config.yaml
n_layer: 11
d_model: 192
n_head: 6
n_kv_head: 1
head_dim: 32
d_mlp: 768
vocab_size: 8192
activation: "gelu"
norm: "rmsnorm"
norm_place: "pre"
norm_eps: 1e-05
positions: "rope"
rope_base: 10000.0
rope_fraction: 1.0
qk_norm: false
attn_scale: 0.177
bias: "qkv"
tie_embeddings: true
parallel_block: false
init: "normal"
init_std_qkv: 0.0377
init_std_o: 0.0468
init_std_up: 0.054
init_std_down: 0.054
optimizer: "muon_hyperball"
lr: 0.00492
beta1: 0.95
weight_decay: 0.0
lr_head: 0.00618
grad_clip: 0.5
warmup_steps: 200
schedule: "wsd"
decay_fraction: 1.0
decay_shape: "linear"
final_lr_fraction: 0.0
batch_tokens: 32768
seq_len: 512
doc_mask: false
train_tokens: 274200000
steps: 8368
dataset: "wikipedia_en"
MLP neurons of a small language model. Each row is named by its layer, matrix (up: input weights; down: output weights) and neuron, and shows model dimensions 64-191. Each number is 500 + 50 x the weight over its row's rms, rounded and kept within 0 to 999. Numbers have three digits each.
After each neuron's rows, "fires after" lists the tokens most often just before its 100 highest values on Wikipedia text that the model never trained on. A number after a token or word is its count.

L3.up619:500532545502598471429431566521578486467644476458458476534506443474413510350521544526521503453548507496506509456561528539472431483423486454442466506599536459489565464440431517553459557485503462468394531434463433553531505549410454564524452493517524515502468449514548534532448492446486528494462423452538514512537491512488510476468505446518437589549524455455503523376444548468561386548419
L3.down619:432423489498432480483477537498477528455462543546539486512561521566561522566430432471459541461492545463497514531470441478553556465575483589549567591494477533481514595600539464445513417555506387599527508570531508518477539473461551508491469484447477495513557619544442518406516478533544487475530525529549534449420448563496623512507527454511503432500480466513470575555511505461446655512508
fires after: "\n\n" 50, "," 7, "\n" 4

L2.up256:409474572456489570492470493516538439472578519484513435512498534537538462512574428581557495481513514434503405490552438495517494560496570554489594563503542585524533542492437502393499474507535546610534535524502553503518592458570453484562431530512479526560519515451473530507541489542390482581428495546600539436519505509520595420446462510434442503489510546542526520544481520471444465487504
L2.down256:579509530511499463562486490488641516487609493428551443466479401507519465499546505442399580489525472498525487479487573436432457467561525491458477482477466498537540512405421471559473501436517491559445589506554512598472457380410525405458438496455510467541567423553500539516496439510514529483506440507464558571463484539499443577545537440528440467523499406559467488502449484537468453533560
fires after: "\n" 43, "-" 22, " (" 6, " un" 4, " Website" 4

L4.up418:536437511466496477512509587344503450487440438529461524492454532479523453471467529458546513482452470418557434465515589488468533451515535466558561415540554467550528469471512525508543447432428568591394469493488476526559491455505442514469496497483571547500581429498498487490506488466526597520363544526459554473492477480575485498494590518441457542586448524470434446510489485467396536534550
L4.down418:385516427498492525470528482559458490457450487463505477501505489548464552563477395485561468509555508514448556448519443446471420498534478546448476524467467574492512550548441536382432477533533433517587486543567629448495628562426560449455466541521542525499486641410464564440489450488535506535615455522531499548512502448411443504453477551505517450369557472506422503508541494547566500499476
fires after: "|" 18, "-" 16, " on" 6, "°" 6, " to" 5, " of" 5

L3.up137:476514461530483457502489620574481451612479467438446494445495438436447426513510411397456502552628445600497501498607460534567517441525571522501528564459519518556498490484447508547461421473573506557572494475508477559483505519543466435531463429494478546498542485491416468541463486502556421368520599501430429448493411452511471521485528457517519559542472544490403458487544457527487491511530
L3.down137:523531483466541487518444546469539560520517558515483505530487450469526445474572519544451485436406534573539518498474468616564500569416398471532541455513582508515463400449480469459527485553528557448525523465558506570622505465489612591488413417464537479502495497467554539541551547433441434442524526458564620554473501527403503579459440482362458477542462487448517585543496545469512493491504
fires after: " (" 24, "–" 16, "-" 7, " St" 6, "\n\n" 5

L3.up681:515412512540511540533528443526488423436475499426529499411479571449592492487632506458510563514451486431459428532496393556490369512439450465537498473601488478503622424412497578538488507515546344470555489499485571530459530517441498472436477537425508519471502472476550530451572466473494453526510466472488468522502480521408525397569461463547503378464514465492541535480495528510498561452478
L3.down681:483490556505443568451473520525504506513473442515556544423484583436530524462606506433485499495439541458490520481407373545482485463393502495548483463544484434501576452409512502524507530546528244497523507497483634566480514537469519507441462556516445533437457500472523442547571480486440480533526511481397541474507479529449473406528540466516449452467489448476500498441409554503474553476470
fires after: "\n\n" 96

L2.up5:439548437502477493494532484549512458547476435483542550498590504667536457520475440531591533441436531469542440466578435571449531527419559528532466499536611496569570349554481510544506458535520437427482538523516490515586620455518462507436503541510514495534549611518473364508480524520498421508541466508562526541573582520508537398416513449491474525508459532472477503472492592565505435498519
L2.down5:536534542506519518524502508531521487462523532408503472508490563463467442544561484560475416543473518521426537495419536552462538559690463519503579568590511500507507512465471539577552502488426556591542453517394448517419449426446522504601586514552462467468534470554449408451467535452451496458424508498490502486535399522533437598457491573560456415548525443503509589556502498495504589489493
fires after: "-" 28, " (" 22, " −" 5, " +" 4, " \"" 4

L2.up190:522484534439524463478507560518532495494513525440550508497569370532486470491484543575472458510496418381494434513542449496564504525436578519516560479499581573448440511506471505592582416473467568493534494495471451477591535549534438343547466445534490417428573516627458528614394533446455521576487509501554432458583492534489517500515471543490407481476510542516455465478550583545456452560461
L2.down190:574488497415485547559463376527489444403459542470530567501477547517520478531489443458418550563473605580497549577469526524468436545522451559537449571544535477525494504623501480519453524501533355408511440510482515475446426520546571484570447547475522488557508516475532458490502465464553444504486490530400573527437482552455475634578570556495497413461549484457497539537541326447470516496534
fires after: "\n\n" 19, " /" 15, " \"" 13, "=" 10, " (" 5, "\n" 5

L3.up565:397428529551546558514497536555566573488496551516465537621469415478528559464470491522571501376414536467488502506512508484437516424365455506400566461549471438482494492526496534550493431534485451558474397477523473526512487528474514597483532423490514544552458443560552564545492442520531554439552476541548437496542546466489428484531547564470526487467509532555521479608415431518482452511528
L3.down565:449589508484464449478433464560500519562405515466432554512452494546393427461542522555426552524501530480532496466513505525544435558569549466558453465522574513509482473416473447463498517500496519450574425416438487359562559438477426520462513510479485543479471580515560494601517484474496469514488505540474581455464447562510552588479427454547452466531558460417476452467548500539473460650487
fires after: "-" 72, "|" 10, " C" 4

L3.up107:473497553522486529440393452603523503522526472609521476641445466522501485434449483564489484609611541573456492465529561512489507517413510490535556439465535430523572545607549592543534473482498466452602603477428444521450379475468435456560476484469550426541594530525431553567516540445564457447537439458525445461531480487559551476556518526552510546498476519494478438391407493512417578471557
L3.down107:457515619489517457529483534585549436523519432529528488497521463404482519470557476494508517489476443469507531513528504564563510495535544465507454514500533404491468472481408530501416572582477578510457482507483495385474442464455432462432530544624537548410431513526544540569468565473609517473575516580470545587436543534593468364470601454532404448467558471497543534561487507524459519546476
fires after: "|" 76, "-" 10, "we" 6

L4.up25:495466478434530431581517592486453527519505499501568523576559418495458520495410528493548449508442445575453509443524488475519412435519504455590514533524561550422503481454509458537424545536496556546533566538557458456506435472500477548528412528421552471552559488472554550590555543463477512530535491476476490517514502522480555497434364533549543396480524546570542482554397538516495534432532
L4.down25:533428550536544625524438548461465505464492444507493573489552518482520521458465417499509439497507558504529439511505508541521523448427524516452460492512616517536563482418467612425533466517415552529473484501549485562474537567544518437504455519529485554427508521533622510496576493507520434558408531560555613540610496481473434475443438517431453490479508610463512541412551589535500509502532
fires after: "-" 26, "|" 9, " di" 5, " photo" 5, " par" 4, " Tri" 4

L4.up464:486462505452488512519509502495493484502488483454527532489517575468566494381546482405474538533460476474467469493457436519481496459385507489532568544586542426506566454441519476525477486558547418487593505510474539608527521519474485519453476527509515538476461501494487424548514489517424479568545461490415570528505439510412408412562482538501533387540483491494517481523399514468452533479377
L4.down464:492454528485470535485474506559498530450548433525513566509548561480497532399548496504556569514475523459501461479508418514548536453445466521527516507495460524437538506486439529579456599566492226500489412441494597513512587518466490540491466520519491487540539487530502397542589475427491521549594519501396581421470497474477494453569379471472487401545515485445452444518463594471488507522403
fires after: "\n\n" 100

L3.up427:488469546476548536437497481490525501448567457373519577379474507517509558508524523494567435519498551445545374479423425540420514502456502377480508493452507546550533535406498523467458450587481425503503417518473599579436475417505431471467527598537454501461501477526495528562470390446448526532542457520522418655597487487462496412475479408548426498476468518417543506519490495543495467512505
L3.down427:494419524535581548475575504497477567543489537449557481499492515496465560512553547451499550569570550519466595467521485502534526457501494621554440550534550465540584482525440507526446600471504298540599525583563540468474469524483490515514491528425503511461490432450406505505536461654535512539492502518512601447487515525435517475536525612440498522599551447533517528459353526437429548517468
fires after: "\n\n" 97

L8.up299:605503585447477456533497444554521542484507524526529442494513431457540475449443427487528431527553433560523539528499479470426550490491513572603359488458453498536437532485476451471404522472574565498380534462498535496505514478407522481556486557461575521568502519422519484486460545523444437546409543510509513434467505517471470544513483471517517584457451490396486486461466482474581405514536
L8.down299:502593485454559459549506618378445573507438568512493560535552480478456488586561481447426549489550517591476413498600450497456435546575413471462556568501557449524473564523544522380500425499487466470566516465595530504584460486444556578448505549448426530493507435481408460509504427509541481528497468446497542512513449410469529512445548532500483502488488498456462487487538547520417503426501
fires after: "19" 27, " (" 21, "–" 7, "," 7, " on" 4, " to" 4

L2.up52:420562485532594525589486452502487548548448430533544490468527472639534492431545524565546489466500460632496459427565549454475439513423494432585547523563369521441584542500469555428489523537464510470543467449531573589521479517454490530464491547459494493503557628540480541613512446543484487461550421520566450510513541514429592448485547432444529476587543508507459508389465497506415523414511
L2.down52:540484583526545560465504449524504519525498440478581464480460473397479550545565474492501489463482553510513501451443419465474456495483510357569563489451516517569472444576501474421527521565460631464497494551460439470586475517571490521514456392461595480555462419545479493494427412470516548423513491491495528481488462537467438499485499495502539451452454523463449455521503430482443559518491
fires after: "|" 64, " the" 12, "-" 11

L3.up98:480461544455501563438490448467474432440570561442514516481592501497575525437544532538534477549462487465494413445595425498440514480403506479398428437533476528503521504387492494539442481563583509485552447504531434486543434560631461422487452508521407589425493483605477598467513496512490477467491415479512493560529561469411543522528519412549585474366571483452520501536601486576485551458458
L3.down98:476467392591488436429492468603581660466432412504551577502476543559481485542609483447505584415482458427532479506524465481543527503436544473479516546504568563500468487527469528506438499423499429505454545472527565548490608505387488599460477545512545541522494532527562440546562475543544512459523488522415602487502465576589441409586484475484421402599469402516505482450521516492471442525512
fires after: "\n\n" 86, "\n" 5, " =" 4

L4.up570:573400520468492478498479495458546558539471463429601484494595503487543459484596447462488548566385470458493472465589477579555468497472404461406443452619464449473618569435505567563529506499548417431488446507457552528462484471445471510415527501460448503524499532470433454533511448509405486551478480451499489488503515529503520459569503455536484442567448445491490436469471503508467567439427
L4.down570:554427548491477472447477378455508542502466407508507535534505556510571506491538412502502535533429514489489519443501492513496577503471535445570545549583485449436449454449481498567483540522522282570526538490516571537471561534377504492538500543522501470540544502564544503562520609435448608525624510444483527447485459539482498543503501469470432496480548459506461393518475528543500473515460
fires after: "\n\n" 100

L3.up17:470452516490389490491583456472483514576536455484468519503470442541400475445424466497492550492549488456542473470447503469509461498499445491580515359493490458571478475496485442574536486511410480507437520500514440497473441464482461481569548471559514553503570485521452528525512446435409526453427577543469535542485604522525525559499477479497476380567490556472447521488438460425456455570555
L3.down17:549613464487435596520525557558556484449576457532512462441584444513404524566529445517584549516463473475486513388561474425475444458530537517442511548458519561426587527552503537444469473473481436452557543543487515471498543518565560531427568517432438547472536502540465520511536533527553490524483469435492501437494466529534548468552515561498457556532518393519531459435521479498445471467482
fires after: "," 20, " of" 10, " to" 10, "\n\n" 7, " by" 5, " and" 5

L2.up535:402583435614537503479545520450506490514479556522495542523514531469479563476528491509479517526471548453489499554466618503527620469403475476532519511536521447527455491524566485550418372466502540527558414454464459479450502499552509480471521464530498510526578546576578581380468494496485503428496525478635521465449506545379511445530508522481535476551433531573561493483495474505476551494501
L2.down535:513470452483441530486528570493521573561429507484526489506576472384456453428480483489525515568517476499493426512394456546562464564562568420556545406516535446574409430422441497519502499531445545464479455509459490590537531500341467407533556594428464490504484468522538538546484475459577529434494496546568513510466463536509487467424431546479585436578470384538464542465483489593525401544472
fires after: "-" 29, "′" 16, " \"" 8, "°" 6, " under" 4

L3.up265:566492438512472414454529449475439480532544626547511465438539465476426513476438585507517519508457413519484495502592468461535486396447451495415471435442549485432455553575394468537483592565491436515517394513482488538514528569488497519481498543552526500599544488422449478425501547507498469430507528554606446501450494501454496466515473487561491472407456412578460405474529499505537469452471
L3.down265:521452459441470545402497562565521474539488600584525613449465502520517500528501406515497430552460523547504479635454544498518434520495582473421527532504452456484483492581489484553494338529509502441483493534500497577519518540521506456424418538437564483514433556565482517611570362432552453520528436424480370504514455543455563423502546453526473507362519524493514542489502445494506489415523
fires after: "\n" 21, "G" 11, "C" 7, "°" 6, " =" 5

L2.up127:509537468449513496421528548521364546489551567515514477466468534524501522552439440558584465513540490435457451546432545551471475486455560561530426522522543484475543502503535536466440505514491517439493550505574591546479445462423556524522416517511506494503671555572453497530496507446482471517531505465428508530437393547522463418528402445458365464477532537530534432519466549538579460409495
L2.down127:427503547493455523594503525459557545532400403490469511485546451512567469504510525439450538480543464509495516484522600458547526450540599567490483593506405482565450520502498476587559433423442562457498457476456492507475520468520410506504444456506485450502444477470485482561459497550554469460473529465547553457451487479564526570529574470547509499557595430522440519499454372446464501530479
fires after: "-" 46, " p" 17, " Ref" 6, "  " 4

L2.up677:475496530478451531515468523405501506442509531514450457441487481573429548533430485549569523575608422473493490485552522533466503427512574489458442458492559561480518477598581428440579546428519447515500467487440450444496435468468479523478507473448613457565482465517469468565541496560438555509509587573472464513535507506477498485511528482487465582594465464483565486496485581440555544452467
L2.down677:498512523508573463512471478565503565478507529476536520468507556401646496544554472442495467451439527541524529483484579426459500491423382562493526581431518452557450495442394577524472381564499435560460565535501574576458519460563524494470485576500488507382467503462511501451549509469488546535422453492500545534431550540560509471567483459475526441441463527556492450483486518495453503515522
fires after: "\n" 47, "'" 9, "." 7, "art" 6, "," 6, "°" 4

L3.up350:460441489563471477579549501414489454496426424496501485541393516573587490615501463482467515505527486490494541429456503477447491456541470535485524532546503479476505454519516580461551484461386561512506490465560494587531526473497516450547457531555548508549462487543553486475523496398539518554456544559626432475498457439569550506404540480401491499577505468482366401523565524546484498450557
L3.down350:555559526460525390475509454576574542460509578533533427427533543490478491415528381547612486479476557547454471545497492466516602529462465505444484529565475491547500511479411492523452537467548414447451523557462564534445553495469489483563510409523487390496529466466544542395503541591458488495446448459482530571480535572507580556554537525526398548362516465482551460420433539462501519505561
fires after: "\n\n" 56, ")" 11, "°" 4

L2.up490:515489469592598521546481588473489607519538579490442462565436579520580536648509466533506452519490465502503534479458512505429504517472423563498536492509474515367534532428507491504595459493450538515467468474514575536456581460526534537528552560486571542539533582500486525567472617381610433523525516471580552500524414463451424425409482493522504479553483446519543491515420516442437503505497
L2.down490:499475461474466441541513528519464534488467442485468455617502495581572450553463472473487429535455438550529486520564520430472566492639581438574527507514501499486534500460477535448535496448469483505512420460519572507488446498465519455475445470558513479536457516531417509454528481595520451499489435561540533544418509542597449492540484465599492547627471428395394478522582510433532521495532
fires after: "-" 50, ";" 7, "  " 7, "vi" 5

L2.up53:462457487437554528581514620550436534580543433392502513499415462484499527555463512491569586456451479437531500407484496544538553532508486535552469521488590541514495420454481537481511542513556467480473513484546479511508609480485519499524499444460554476445500493491445454470487440461486479542547542475414401547423439517410552483519492542458538480509572493539491551589496437525346448589615
L2.down53:536445529457524529533431576490516504543540479459521535511411519588523454467504506435564481435525525501508591518493464529541531587492525446539471505590383525488520424495505441495556589501491530473482474447492468478515503531551536519516475511639536547592553494456649575474478506450483509441484519446516465368569566556570436576600510608595461544497452587489516507523478496481429405586478
fires after: "-" 62, " re" 6, " by" 6, " anti" 4

L3.up159:495604543516485517525531440454515644588436492575431542562487528493484573530481413553492403586519496522559429475516500517512436543438519527560570513430493508477557525561429487536499549549448546473478507500441490448548512548460461522520436447416497469495482504483539513570496477503512503507611453508481502542499501543456645474506509437521455491605446441434575499462417553563489604479510
L3.down159:516450534415555562520430455479559423376489456595551530538504559495467517513529434490554546393502560460458464474485481514477469405517427545458415518468541507523474415482462449454495461531456593398468468491498565503588455479481550446469543500469517539465439584472457463559550578459522546544609460434454502544602485494473430398582524483458493479525475475501471492482460534482467513549508
fires after: " the" 32, " The" 12, " |" 10, "-" 8, "|" 8

L3.up178:523396421553488514506462443502484496476380454487399475521490386443494480494538390441531394497507548432530474439437572608492508550549539477551527531504488485472572450553425511422550490488482519405491494578517597527548503389476429480568530462534510480476501506374495533476462544531456516487512544511465476607526505473454436443571467522499508501576503507480499476460399538560547459512458
L3.down178:465537487477467449520532550545516471490430542445493585452514576483534515444580585451483522434496485499579632495503566455588512533498475557491577473423588508555488472547482544329428533425525600515569510587476440438518503483526571408478505480532457474477499474525514538574484563492501438478432506571527544478392512471440525576548444512544508430486479450541567502579491447403427544450518
fires after: "-" 18, ":" 13, " and" 9, " i" 7, "," 7, " /" 5

L2.up49:508451515462471506512519554493457484473461539551486493465445394502445463486520541605394534642502436513510470553498471460497513556455439471612505584488350445549467594544492462532460546573543434475460468489506528547451463459492349482521505441544445484561455487504472602502516527516473477534521546532558505491538500497494580567475553497478433484402488447488500439505605497423413530434507
L2.down49:479518531572461542414473489483413516463553625449468419530460521456489592474445527428488462475565432502610524434524439457547491532520459386519446535439463443593518506516484589455417596450509485440534488490497508489489485490561534561470555561543455435494514552447448573499611397511450534499532516459512506519533480478578512419533496474397474594470428505525419555492483468536463550546554
fires after: " =" 32, " known" 16, "Don" 5, "=" 4, ")" 4

L4.up229:494498554516467473479475543546523504436453485471536525444528536444545487453614549398465538469443535496418485461428456492407442517457540459501536505483454517463494446478537506485501479528455408509573499493510586614507533499436484437425486600499481530455444457460552485515601417580430547522522441562423535490524501531453402397510568532492502415508500480553509457522417606546359463503440
L4.down229:455432528471446509393527534500516509525503440509525485444488524495469527483546473469530521535508547452473508477451437478491452479455524492558543472510497564451524479437585504536463451530452187481535448536514574534443501593482533524479442588569499483496423522498508449477500441413465485485599501375424568515515485552485446445522515502470403409511451486471501478461497593549513517479475
fires after: "\n\n" 100

L3.up572:573485424412452464420516482406465438559514565507390624475535476494480397503509486576480497495520519461512544382442498519558377488480503432525522522506503430434441503498485562432562525451531487461562521544577442539482529494468397511509506535462576598495454515550500499528474533506468488483542426514509549527585512490504507520429543533489352487428406504472552404475549453533509449489513
L3.down572:508435549512393436467464536552495559418562529521462581513557469393514483516522535517513488435740529480491571476518548384549471527539579539561468529528455505461524437485518457525445519476535521541467493544560489570422421588480444534434526493529481470571571544477485449613541506475443530431433477395462552531510480442496561489502494392538516426511478431594489528473454509551498432513523
fires after: "°" 30, "E" 14, "=" 9, "-" 5, "W" 4

L2.up619:487559468514465565553460479583478465472465574481462443464452535465541472498416505655578535545448420464532444563429463548455399440428495552638455550504543475536563483528583523501441583542529586556501430447451465442465476507441429507475584442515611474469506442473465542463573443497413553446569548473520542420534491491544518438427576478468493577472572472511598444534516420439496574456425
L2.down619:460489493587453490452420403525427539477379591494541495475459472551496462490505402380434481566528401515527591522524525464515549505523499430504538536468584492634454463491494470539422451423534451451439575492488515558493530456565490436538425517420452464476471598488534582551552496511413589507487555547467423572484491567453512463516510528462549441476469478463478484476464559493442451492564
fires after: " =" 61, "=" 13

L3.up625:519527549487577546514528410492496540435536438454541532436451482424464419432411527477523540424436473430523476539450509485521504522436449502511486375452532489484526497519475524584531505545530515445430589490461557538497435565540469526459422588554453452517438466572507548454625412473428466461527452506532526432491508497483432407526434434586467499451522555513532478529514477559487446518470
L3.down625:513490530454508452501439476498494493506450446572476558487496514486486487579434419528493557557467593499535542454619452409493547526608583463514426524477483521449530463481483450523547455495486387579593550516498556516521435496349486510471546511451564568553460475508513428573364535474566530461477475517501645529469545569445517464471477430408574379516471468555480449469436546534500580487489
fires after: "\n\n" 64, "|" 8, " a" 6

L4.up489:410520641521433510454589570554471498408461593503462532530615535576490494536545549547551568431465587436433497438536479451545507487421509585491430511497545546442441406492477582490477508449519421545477569482439467577450461543526408501532445595509554523417391425544494502518577469429544398511512504515474521508508425473457456483450522491455472413512486480440503515540487509517467583512579
L4.down489:543487425436527554491429443535443475523406396497542542533488569479588539519444430520412467554538501498534553528395481419516473576497515468512532546444451449545555477522489457517525463524411303508525514504601585508522510405525515484495468485562484547482490545468532551499474413535488588479490487509483612492543549515494589534520453520501486497486409501635488585445561561499501417463395
fires after: "\n\n" 29, "=" 28

L4.up332:575550538520600434446422491423489514486548521590537463516493439498474533452446502540519488522518541417438413539558567594488587432486470555512527527496553517517524493520495581483472500501520434563559485390549568465461463614488454571467473573508530525595476631395522450536463557453476499519551521510539604514557551466376448378462529545525465593417567501457483453482509579517513494402529
L4.down332:483475533498441424580522525436520507532478465536497398565582464499581611527475461490441456564480428502496506496557553515475435446534484429465546446481436530586399468441509523520438507543488565415637507499504476559443526591461509511532554388493511531534525493546478462457547520503430468537574465398548580538510496484527427452529402489469433426577449493515416523519464540457472497535545
fires after: "\n" 27, "  " 25, ")" 11, "-" 7, " |" 5

L3.up136:509616501466478433566453479519559479396456581460469459496537528488510380540529508537558443422473506396490516485484491559560564510484467421582496543490455491442547571467570605497561548474497504516591477534590474476551428523485462523551462536519547412412490426515385458568534523422431486515495564581515453420548516547488479451476569483583463508595550431433464451394550479475403488503564
L3.down136:537474516453471447506475466449512571532434566477485527483559459513425508518364508556529493595512481516540484495534482542504510555487575485510539530495569463554490536588461573358491479454568405609443360571389501537595457541513557552491494547487441490495429458471509545427516436507552549565452483458438455543449587528450532536555492458544469536470459539564472534611506487484531491434482
fires after: "=" 27, "." 17, " of" 7, " (" 5, " in" 4

L4.up748:515497526529536557476523415477591467474525420515470504467499481391406493485519540521503560504398520532537476518522534524476530530546560501497532492497480468452481404458480561524529454553424538452499552592493529552556494468444541439409551564557563538479515571441531586602519437476536477547536393549489556523485552571428530503505449549570472507473478557569465526397522463513437579558484
L4.down748:469488431492508538491458622508599480437447526586627491464508562558438583512501527478440510528492468454529548494513465525586551459502529483513534509401500396613432453568510435465547505487514544557475553560527497502469393501504441479532490495447542490603501548570481592478526463422474392495510463518445489467578459460510543484541493541578470448462595527459534543556457529494512605439515
fires after: "-" 88, " the" 5

L4.up109:518488536570498542485530427527524592495440458469480490516439510539457459514578488493493444517420514505516502550407531561469482440436565538448494508567498482511476418458492551549509431521454497501576434419430520534489409527465513478445495538432488614604570470465510490395511489509488512517475470421406471478500537536537513435510524441419425403451442497551460473560586522538492591326519
L4.down109:566536477417483432447408524574477561501559574487541547415580452493441531561457495524528539540490454386558459511544415512450545468547389494544440390476542585505477547575511414424486535509496369533479491573552510441530527531526508502471563451555537474514449548542534572600531546457590500511497479570541513555501472490522659509473486492482466521450487531500451516474501532525517436613519
fires after: "\n\n" 68, " Battle" 6, "," 5

L4.up545:482469536484482512558559464430567395464444413607457514552432438439534556450584494414521401529524497489537487515383515501535520519486532553496516515499574495504566466391457561558492572561546447469431463464497591546560407519509482468435513455459484622597401397449569550420427489581551540467478464482510489570541422504499445474464519483631539456483506552557423494509489520457508455591501
L4.down545:500518542426525573503510543568445466505478543393530564465566494467529487455506438554471511503453476480520487424528503476526419500507554512447481546565517451541388476534505529442510410559556433538429481465432425485483484474512438481530428578408469494386517501581432502586518537411438471531528594568459573478419514515485524541467549427476452446523537530392475439563468543432415559472514
fires after: "-" 76, "|" 17

L8.up595:504501540500498488471477555554460525403523637569505553439459453514588535512490611526547477525489499509462547499565418529513476494543445600390539503550470492435592542421474524411504579521522491518483478528513524453467493494462518482510553439541375569510463475566449505480543454468463520493535495516485458536578528475416553417434483519548524510499502424465587487552503498452608480596567
L8.down595:559520408460526532489554557451581524405511449500513506502498557508554542536470564465544511497521482534527481588492508445516568504588537521516567446444531523544548503515539446455495556453484409470448488443495471505455481451518376499521490372511531537510514522553508502471494336451501434528579481480534486545536491581532458548504576546502565491522414465522518515396524401520531499402561
fires after: " |" 28, "," 17, " in" 7, " 26" 6

L4.up277:482440571462505528619530520555442431477524482440492502496394547467437451507549501463486551571500535441471479476478407548484490563372570419535466459448536438563604468453479549554579451515520474475486476513484540596455499444499460477444517485542513447465574534498504491499609491419588486479589427429495556386530547525483396366476524503488408437524461528476446505489453551462487563462562
L4.down277:467484425397479541512488506529399442599503480533499471548440454522421467471446531488531584521425507579479554483467512497555494526546455531409572547454432516472449487453479500583460526525522314459568557487534541451516500575451523523443441537595534555520556516546456507504394459495527547456403550500505586526513488533492637501507507498592451533443451390530536563474481504476490455490466
fires after: "\n\n" 94

L4.up457:522382570546529473544505470450459557586456455468468450440454393470516515521535428462457498474458478538540447496590477503429454483515516533396467616500559435483529474458457489536485513502555459375455526529457554570661449509472514568545482527493492454543431443492473505602423386485532464542505565491501472556500511577503433472498473516542570539424502571417385438440480435501456424475545
L4.down457:467564485479491525513517542515582494489553521530488510532574532464482556410469366495564482554396592468485513516467537463503460488370470536584533540585524539499537561548554497552451544471430620464559493432534438479458585516578479471406539459459459498458490474439541498424551629490496597550560517481422591484602439485503506474460490507517486454567551395573605558579453484469536481482386
fires after: "|" 52, "-" 21

L4.up62:532513556513496582538557543484476594510418466530440465596426507573492419485493516457530543456438535550501517521507452547542518569431559567506478417503471447507442453524405479477519524450533399463551559522435573493539501432545536453442492466593518529579484465470508602535512493451495540498468528518449566484523566546533515470560582506564590550542553347484480474453456589494525558494576
L4.down62:505517506503460420606459514471520506514592544530492482501497479482507501454502550460503522434543405499509452439504525515387559468668464441496496456489490512448523565446578453549492558489578402466533499442563417473514460572539523524480505489543546454515434508591524430487460427590577540570516510489531483460488515458476498490410485418536419481431491487514539556593418463434473506470405
fires after: "=" 48, " =" 35, "\n\n" 14

L4.up644:495529483497551452408492570581373565459618620400464434482474433477470496429438540491518437604484491542507448477492548532517511502571451472443480448418468527428489535533393540543497557536451444528516432523540486491528488589462434446495508478539491478504496502511552547503518529528420564451510530561582483547566460572450501515433523458455442504552423387468503536418450482526497453582480
L4.down644:544440530505546480549490496412547573479491426479502444486531451467559544396590559547400641508581553466475485480547495546380496535489493477570599484579497429442466516521574474436379499488524455500538516466513488498550506484562482459530505416429473538531371497487552525570491515500449526482499583540504544446438549464564589503552480557556554515569463569503547513530527534542515449485560
fires after: " such" 30, " |" 29, "," 16, " known" 4

L4.up515:565645468474479529432552437446508432577483494468535542516516496602526466518367542499446471426500501566552482451463421531554541535523498503510531581404489475421493504565464514422517444536523495555564461479391537462600538493456492503408518550551523452441437462557531592465456414392553511571523485442576543537529501434507484457457534479538529575513453531485504453453529522460430481500500
L4.down515:487482465466540492523485453497447525422485553486435367456482495493421420472569403503443492448471485498479482464495516541541441459586512450536436501570439562548496490490542540550540499495476496456380417562453449579478508517568489531466460495497560556526515635566561567568484399498483552510590512470463460482494544479465606615552541451482557551477558489545566507522538501602468523390439
fires after: " =" 37, "′" 21, "°" 9

L8.up374:469474484454599514525368505427475482498522546495493525493480474521472478528493375538499462562535486609517433404528471475538468537557473494479481477508438451500510464492399511466534485433532444500524554500505441491511558581498474475561451529500490529575478501478540515491509560430521566451485472561531466440449410568508434510560422490586555548462506396469519531399483455536531602538412
L8.down374:446493527489562451417502470507494518471473465485546469511481432563518497476537642417467518512521493541486556504482548539515474480407468526589490547514515504469536524542577535511501527496535265489477415467580470489462513397505563517427479594484514498447431505559534524516495447533501523482477559497543565480523562433493585488420537465536471492578412512478547512514453470457481490501560
fires after: " (" 36, "," 18, "19" 5, " |" 4

L3.up420:497530537442499497518460527444527562474488480429598424421578499525364448506474505490477510554423508665519500397539510521528512402526579480558493529534550513552516496505463584580489482528493502416484559431639502536576515571465418498546570483409632430526464504507492510506429540490492431584515491537446515543555513465489417476476446506543509449558455534494464463530516467481422480495528
L3.down420:550467553471502582529488598562485386520506399542500562499491427497478476474468510479532465485522488458468464516475603489449412502460533428483539517440524522494433470502458438570501450535463486413529482508510437487505576471547483510496489554521461564539466541540541618457487410503515502498432534533396566467565514510562495487532463493531590566540558412555574539439409415493443382541512
fires after: "-" 89